Weights of a small transformer language model.
Size: 10 layers, width 160, 5 heads of 32, MLP 640 SwiGLU, vocabulary 8192, 6.72M parameters.
Architecture: rotary positions, untied embeddings.
Training: a variant of Adam for these matrices, 162M tokens, 9913 steps.
MLP neurons of a small language model. Each row is named by its layer, matrix (gate and up: input weights) and neuron, and shows model dimensions 0-159. Each number is 128 + 24 x the weight over its row's rms, rounded and kept within 0 to 255. Numbers have three digits each. A neuron's up and down rows have the sign that makes its largest values positive.
After each neuron's rows, "fires on" lists the tokens most often at its 100 highest values on Wikipedia text that the model never trained on; "fires after" lists the tokens most often just before its 100 highest values on Wikipedia text that the model never trained on.

L3.gate548:123120137128131156061121121118148141137142125078143112090142129083104151152123128142130142139115133155103150125119134100125120114102160150108123140161183103111154150166131130132150089147102145140135132114127155093115126173123148122120086113125159121151076129111122159108160149145175114123153119142119117168140085125160146078123108156131128103147098169165163115112157139166162122162159094111153146151156169119158125131118200134114146119110162139107126072153116138114094117148116122
L3.up548:145146137140135161096079137135143150137119132129154155107161122068084154202118134125126149112186174140134107133114115152127140120129111131135109156123138128085098119132172087146146097135114129160142131121144137126125129179136118106148113132133113133135140134112070120134126105119123131143157096146098159089106110174090145124091121094161094126103099138122095136132157122162160144145163140187124111126170137116154143115101156158112145092128139167146147110118081147131150105164103130
fires on: "–", " self", " |"
fires after: " 1", " 2", " 3", " 0"

L4.gate476:127126110106130073147120118132132137191127124135100154120174138142118120162146093119120093153112084084163140125114148082130128159139117125100106116122110110120091154141118131132162105134148155089126108100134133128125111100085092188115120124103111151132109116147133133138084143086159143110187142134093098101123120123143102136135108123120104177162107094120150163102146111096103096112155170120169145136094127113135122155113140108133139109143124125120101143130087117153115193176133099
L4.up476:122166150085103126140118138107111143130177163137166142166124128168159146140174102121128153121166097112173157115124109120134070124158107091105092106153085119100103133148113123129151094124178123111118114120113158161143117122106124135153116143113122122127141104147155128117083159102142155166107145158111162098128135117163126118133093109131108147139105114100123156134148148133154088122133121092137136147102114061090081165139108131090090166126096122124139142132118113159130160161160128
fires on: "\n\n"
fires after: ".", "\""

L3.gate5:108143113125076103098077140137125132122091102117142152147158145123154136148137106092106095166106196126164136134122147139114133140120187152130161130112138154124085187126126104104135133125129094139132099148113137107155127162120108115128138079113115087149167117129162140137140129166104091134127104134124114111103111116126139157172141161134116096079186117093118124093125124131147099151136132090128122132107115111142134130165148148148087156094132101160148109162111094113095160106118091
L3.up5:121090170096130158107114110111159105112082182097152111129171157146096110136168156125125140130160102145103130168133129110128112077131118143204144137086145109103110105190150151181163117148095153118125115146127097075123117164137147099147127166154143120129144127144086176126109124111088129135163109128142157118121125140117172114126128149114133129121112109147143111145109093146112164128106109113117100167098146152137130089156162118133118134147155132117125130156113144118138135143097147
fires on: " of", "4", ":"
fires after: " one", " because", " some", " out", " all", " as"

L4.gate460:156123139144086077162108110105138156119142116120081123141148153126106073177163129129124198116142131146098087128085085141117133133083110096132153132121139099143089140096158114100131160175145136129144117160113151122116099125116146144132138123117103137115151078120142129127128134102144122130148135105120086131099109080144141083132104131108105126128118124150124168130133161115101132160144103083151183155136122094139143152105158150146118140132126111171108132089114152140063107115126137
L4.up460:151149113110106144157130157132145123113123136154132164113150139123151137115096139067123131169134144111164116133091177088144144127125130089163150107036099146145143140126141185124065123142156173164147129144107118104138120139134132143084181102130123106116112104106165116150127107140135116136158176147130161143129109124141103104131125125121111145130129104081137123117132108132111113140112131174136106147144141100125135112111120108105128140171177121145132083170138097106123114131155077
fires on: " of", " Preceded", " name", " son", " relative", " Born"
fires after: " one", "-", " some", " the", " his"

L6.gate87:075123076149101125170117130093179150154133142135162121099118138141136134156159128134130149126110109163141145145130139150101142134111083126132133102106124108119119112107094109145154140139143093125130086107151093168090121119134166109113109105134121074119092121101087169154085106141154121118120138167099074121114125083132133081119158096118145125174145142158134145149127115103169145123139094115158175130143148129168131134109187108132122130123124124142143129153125097089123135121083167
L6.up87:106130145138151177116124115168080139152147119137100135122153112116160114096071127120154115110177122127092139154154116127100138124129096131184111148121126089089174144108119141088083069140101144106126101161154106114119102141095107131105109141100126130143127135128125078114158125131098126096128105137172137120111125150163156102152101129122137144104129152144147096095094123125113116160156172122152168102143122124097138143095131110132063083151086156152154123114141137144107117147125134
fires on: "-", " |"
fires after: "-", " %", "|", " place"

L4.gate291:130101102144139115111108140142161121114124115089113109102126122120136098128114121145127128097091113084190125119081134090153164130156105128145115167098114141132124123122144110168108097163121137105108125134134099142121092164102138096132075125161171129157115141120129147101109101145118171093125151142132100165105150094098156128120164147148149133153119074127117137155149098180103154091100138174105120114133115163124150127128124090117136136163189103068129128144126116147115131095155156
L4.up291:143111124109136140120139106144149102117122170150083113110127136143102124114050128100161119123139093142128101158084134153139175126085148156161147130111129063162123126105139136107128143152137135119127147157145101146111117149125073130126151145105167108117149142151136154147120071131142150121154107148151105172140136126129114096137141134176119165170138110121119126153187128108133140133106152123140116115120129167081148163119143074167122108087123123150112137131142170108159090123164151
fires on: " |"
fires after: " 0", " 1", " 5", " 4", " 2", " 3"

L4.gate345:140181063118102147124137110116141151107128152145122125123111145141190153135130184115089121187081115080149090123133141142097153124151125095140136130114132107118112128107120144161092084129168134148142133136172124108100175134139159128117136142161122096141133089098136125114149099125152137092140147136128126108104131089148130098107118164132118153150157156102117100097152094154123139161128138119143156105122165120170169120123188102089138132130132150126116087160142141173127139123120137
L4.up345:141119105134127154124090133124144128106120116137118110096135094156193095133124098127112096136137080090145130146113143103119123110154088162137103140122090107154135117136094117113118132102112148105135106159174110108120175110093139170142130164173111118106156133093106134136122159117135137110184115142168100137114130074149105132112119153145129139171161121112102148158124157135138116126160175099132144119069101180141159153081113107166095149113136154129111105127117144102165139146138145
fires on: "5", "asi", "4", "br", "7", "3"
fires after: ".", " .", " e"

L4.gate81:119135089117143135188147085128115130128086122105148106120100140107145130150128172109115115155127086149100101122097133133139111115135082122106165109086137109088135138084120117156126134154125155140158135095148141138121127134167086137148111087101179163152142133110126088133144084159068137101128147143093127116122116101117164166153136141116118120115128094116101088077121138167066108101158138152161131111130147157120155111123155132077150123121151135130136116110141119078136134133134101
L4.up81:131161128143109095123108098097123103138109156165181112129111099111078148143076189078136123121115137122133096107120084163161162127141120146143116151138127135114154108130120161133122116161155117137155091125105117095156125147117120145072114096150094145133105146165143088084106150161126155125100136126114157104169143157108138128152127152122135099074082130133131115157142117193132147109135115105117164138136103111119128128164154135096154129153087149113125142140128174129138129155150126
fires on: " |", ".", "ly", "us"
fires after: ".", " —", " 2", " 1", "′"

L4.gate321:154189126121094144130133127095131150135101118136154168121134146101083165127134114136103128167139121093131115115137111122128159094108161135158111124119101166152131145124108150125139123105123097178137120133138111140122117086080135169085143111144098072074108146115141098137140148158150128094120145115104195108116101117108130149138172122071106117159126139139137105134120106138178128122095126163136140111106154123143104150132100097138144100165131166106121104159132140156153169121136076
L4.up321:179174116123098169140101161108153120143106116148137176148129118106125163117121128116098120130152147135111103149160086126125129075108137142159072159116128155140141119159110121140165142122121145160098089152155092145142117098090133130107150118147080070105141139128090113133149145135153108131132168131111170121084143121102112131135130151072134103128155143155133097165118129134128110141088113158098112085088136101142124162108113108146117131145132158145140095163136136166160154136165118
fires on: "|"
fires after: "-"

L4.gate115:148168130154160144114108091135145133172150152189137118104116141141147108152153120150172126120134110115134133134135120133164134111143096133128120103103147143165108128127125137151109124134140099150150140108105157104106121107144160148131185117126165119103110109125170127139140161131159110113157117115189107152176128147180166129104134115099150119114137129131140135139117191133167128107098132127112138130104120131163101083157171125134121163096117127157093132066182128142133113104079081
L4.up115:170126106138165104121119123119116115091140123101161129122153122158139143108172094126169126103131126071142129153102151052160126133127114124100130080136111134120162116133092086145108150153075155136118092127084150132107128117103128173135112114110147095123126159104129151145103164152150135118133099144148082114143139098138122128107122134128146115146154090128141154072153130116098129104152125143125165128099099136134125119152127063127145112153096093152108153114097132174124131104076118
fires on: " —", ","
fires after: " |", "|"

L4.gate124:099153139152153182125157118122116142157132151112110139100105144157107150124094149073122144137140087121122134112155116218135150157125147140093133167139157128144109147161141111081138112135178169132100165113121114108134109106123117076101104132123161132107129170075124113118137131129145129122135115148114157152141163086116150109142124152139147135108086113138086107148097105153119141106123124113171137102134130136132106103094193155095130130122143150088131127115126097133161127151115094
L4.up124:139111074169114132141124130117135143141082153151123132120106165163116110138146126105099169114125151113154139167138151152137171115128114156126124148088109137152075088139143123110123088157143152178144192145111138123119116168148119129124119100086158134109115110142131125106126141141151096112118136137166128184109142088170147091154149143135117131140146076109130120103130104159125110106106098146124115146198141164134098087120159137111128113142181119130118091120110117110091118144092130
fires on: " |", " per", "."
fires after: " 0", " 1", " —", " 2"

L4.gate463:134101134170161124129097118096103144125100137143162145115119120100119134118110163112157145124110117128116139119123142160167130173123129145089133103133139155159145127119080131142116111161141134109096095144095112135090121150079137119155143125153174120106064117148118101116124114142118192119144148100125120126153132139107113128121113070142113095102129137140136152110130083094170133084107122094123131183162116175130102115112117160170174112132160145101105157142123134088098093139136085
L4.up463:104097126133084131127102126140125135137150113190135114121114142130090142123137063102157107132170108141090097127126124149124074144111171159131102112147102158137089127096149148129107111105120105133141144144102132117111125110072126105132103132145135111087119131134146140145086194153098131127142132176122114132127136130111075099116141118135092125157143144137142158117112081090114153125104162059147130160093127127118131126117121103181126081141143123088149148138140150122139149085104134
fires on: "-"
fires after: "-", "de", "6", "ser"

L6.gate85:125196116106117129154098158119136124165136130129142117142135078127091167152107149176112120118113101089139090126103131175150125111101126136123132133112076163132099164108168099129116102156176096154152122117114091130153163120123124144112097144118129122082137122130150120122145112128132124113103152121111164104102120123151147145059126104110112118139125136148167135106104091101132164111118111157179172147147118082126099140139134115095121134167081075158101146139116137130139160120126122
L6.up85:120145147101088136142098089093181152141129136103138095186135116125171118118096115098111107082127092110102097132129134175137095109156133141111147117086151155081132106107129111115203116150112150169127124131154136093147110142116141140139106103113138121134144124132169108153086131106122111148087141115116121132129096096132103131140109142082120131111105146135137110125104077117165157096153125108132168122120114089104160110118138118155097121150106137122163121093137172091151137137095100
fires on: "|", "si"
fires after: "-", " pos", " pre"

L4.gate402:169096143118166095147107122096147133147133101131139137106180143125100090117177091152122132136124088105168189113105096105146087126112125104147144123107167111083129126139122144147112103129112115152080095130166120133125127108126142144088144162149087137081122104111136119162122171108159101130119124118096137101123146115153107141115102140126172139132111107153135160151114123124153106118103098080114134145134117105159122137123134151183140080141102119080167109159099143155110097133140121
L4.up402:161113162104100083137112112102147117147094132095138133138145102113132108143130132095136147180120135121108106095119115143151148117150134100149110139131191151116121144177110139122097091121118143167143136081106129153130128136120098114120128147159148116112164108150121118098142108076161106128096156089121155114132149124150107145171132173139167121114103097129130161132146159117155080096127164120091082121150158057143186138132116147136136148126161104159145112122111116124096139152160114
fires on: " 0", " |", " 1", " 2"
fires after: " |", ";", " —", "7"

L3.gate620:117148095103096105154142141144158123119068107109159153134133172126053110098100133117130098138147137113188126109145140173124133126117104127123168155128089157140114157116143107153117144108126122139142121137104119101114168129128125126153111172138093144134114077104118096128161110143128133129133124126101149106108113119115145116144158123069147121101167139150102133166100110124112114109125143167133132172107170116111150129170092164095153122102155108141111075115151079133087103149139111
L3.up620:100164177138124116146108106132091085141141164132157153134109143113100146133113123105126119149099174114137138150188132119173092119154140155153109111139104120129137097121084166144116111170123164145157135150151128164115119098113125132094116131114147123120108151126077117116130164192147130136113161141146153143104154112142153109144130147146097152112127081118132106130154156179151112118077146098125130120149109114154140101156178138124120108180150139160123128136072139134128123130187138
fires on: " |"
fires after: " 0", " 1", " 2"

L4.gate548:150129124106146058095097086132122143148119160097128134104148099103091140135124132122111097167152146165135144127099106119170117113139106131117138136137130152099116120098109121119144192134121129121148116139074147116129112103122119098106122123117122151153133121105124149162086112100125138095161139151120154116141141133116116154155108098092134124112131099160131164151167144127152137108105118129070098115105091134119091109158175127112170107169168134107107159158150115197126162147094091
L4.up548:163130119116145088125074091172119124127139151124130149128125090135134142114113154139116094146167146172120159138126125086163116116142127146142151131114140126100087093079139104115089171144145137102164129156111126139155113113157137095126150126147110154131140109110151147134089105086108130119187135124122123103136147152124092106133084105135126118118123100127150165115156119115156133111102105166075095093100100114108075141140165137081116113137126105140146157176155108167150156139098099
fires on: " —", ":", " after", " avoid", " for", " deliver"
fires after: " |", " to"

L4.gate610:138133124102122140126102127092085119124098156130092138135121142121138145100105154099108173161085103152174137162130148137154124147108136137110114117105121118111076135149121149116108117115151082135115113151097102159097135135095116140125130174171106132086101120148154141171107129099118158129147141136149152135163143177164141124155100122129107099135100153143166111121164075137191107115143130126154141161157082119121122104112143138128139175103116160115132163125116177124110079161153110
L4.up610:091138130149108123148086132136116072125116108156128125108104145086130128148111112141150136128124150118142136144094104160129159117125141185097120143127121118153114109106129086110153143128108113128100110135131137121145119095124140133140127126122120148126126123133103068125169078058165092121123126097160096127135122152128143133096121104113152117105147094124144154171164169166129100133112181162096117156122164137114141104181146163135170157137115159163137115093126166146078105182112124
fires on: "0", "2", "1"
fires after: "–", "-"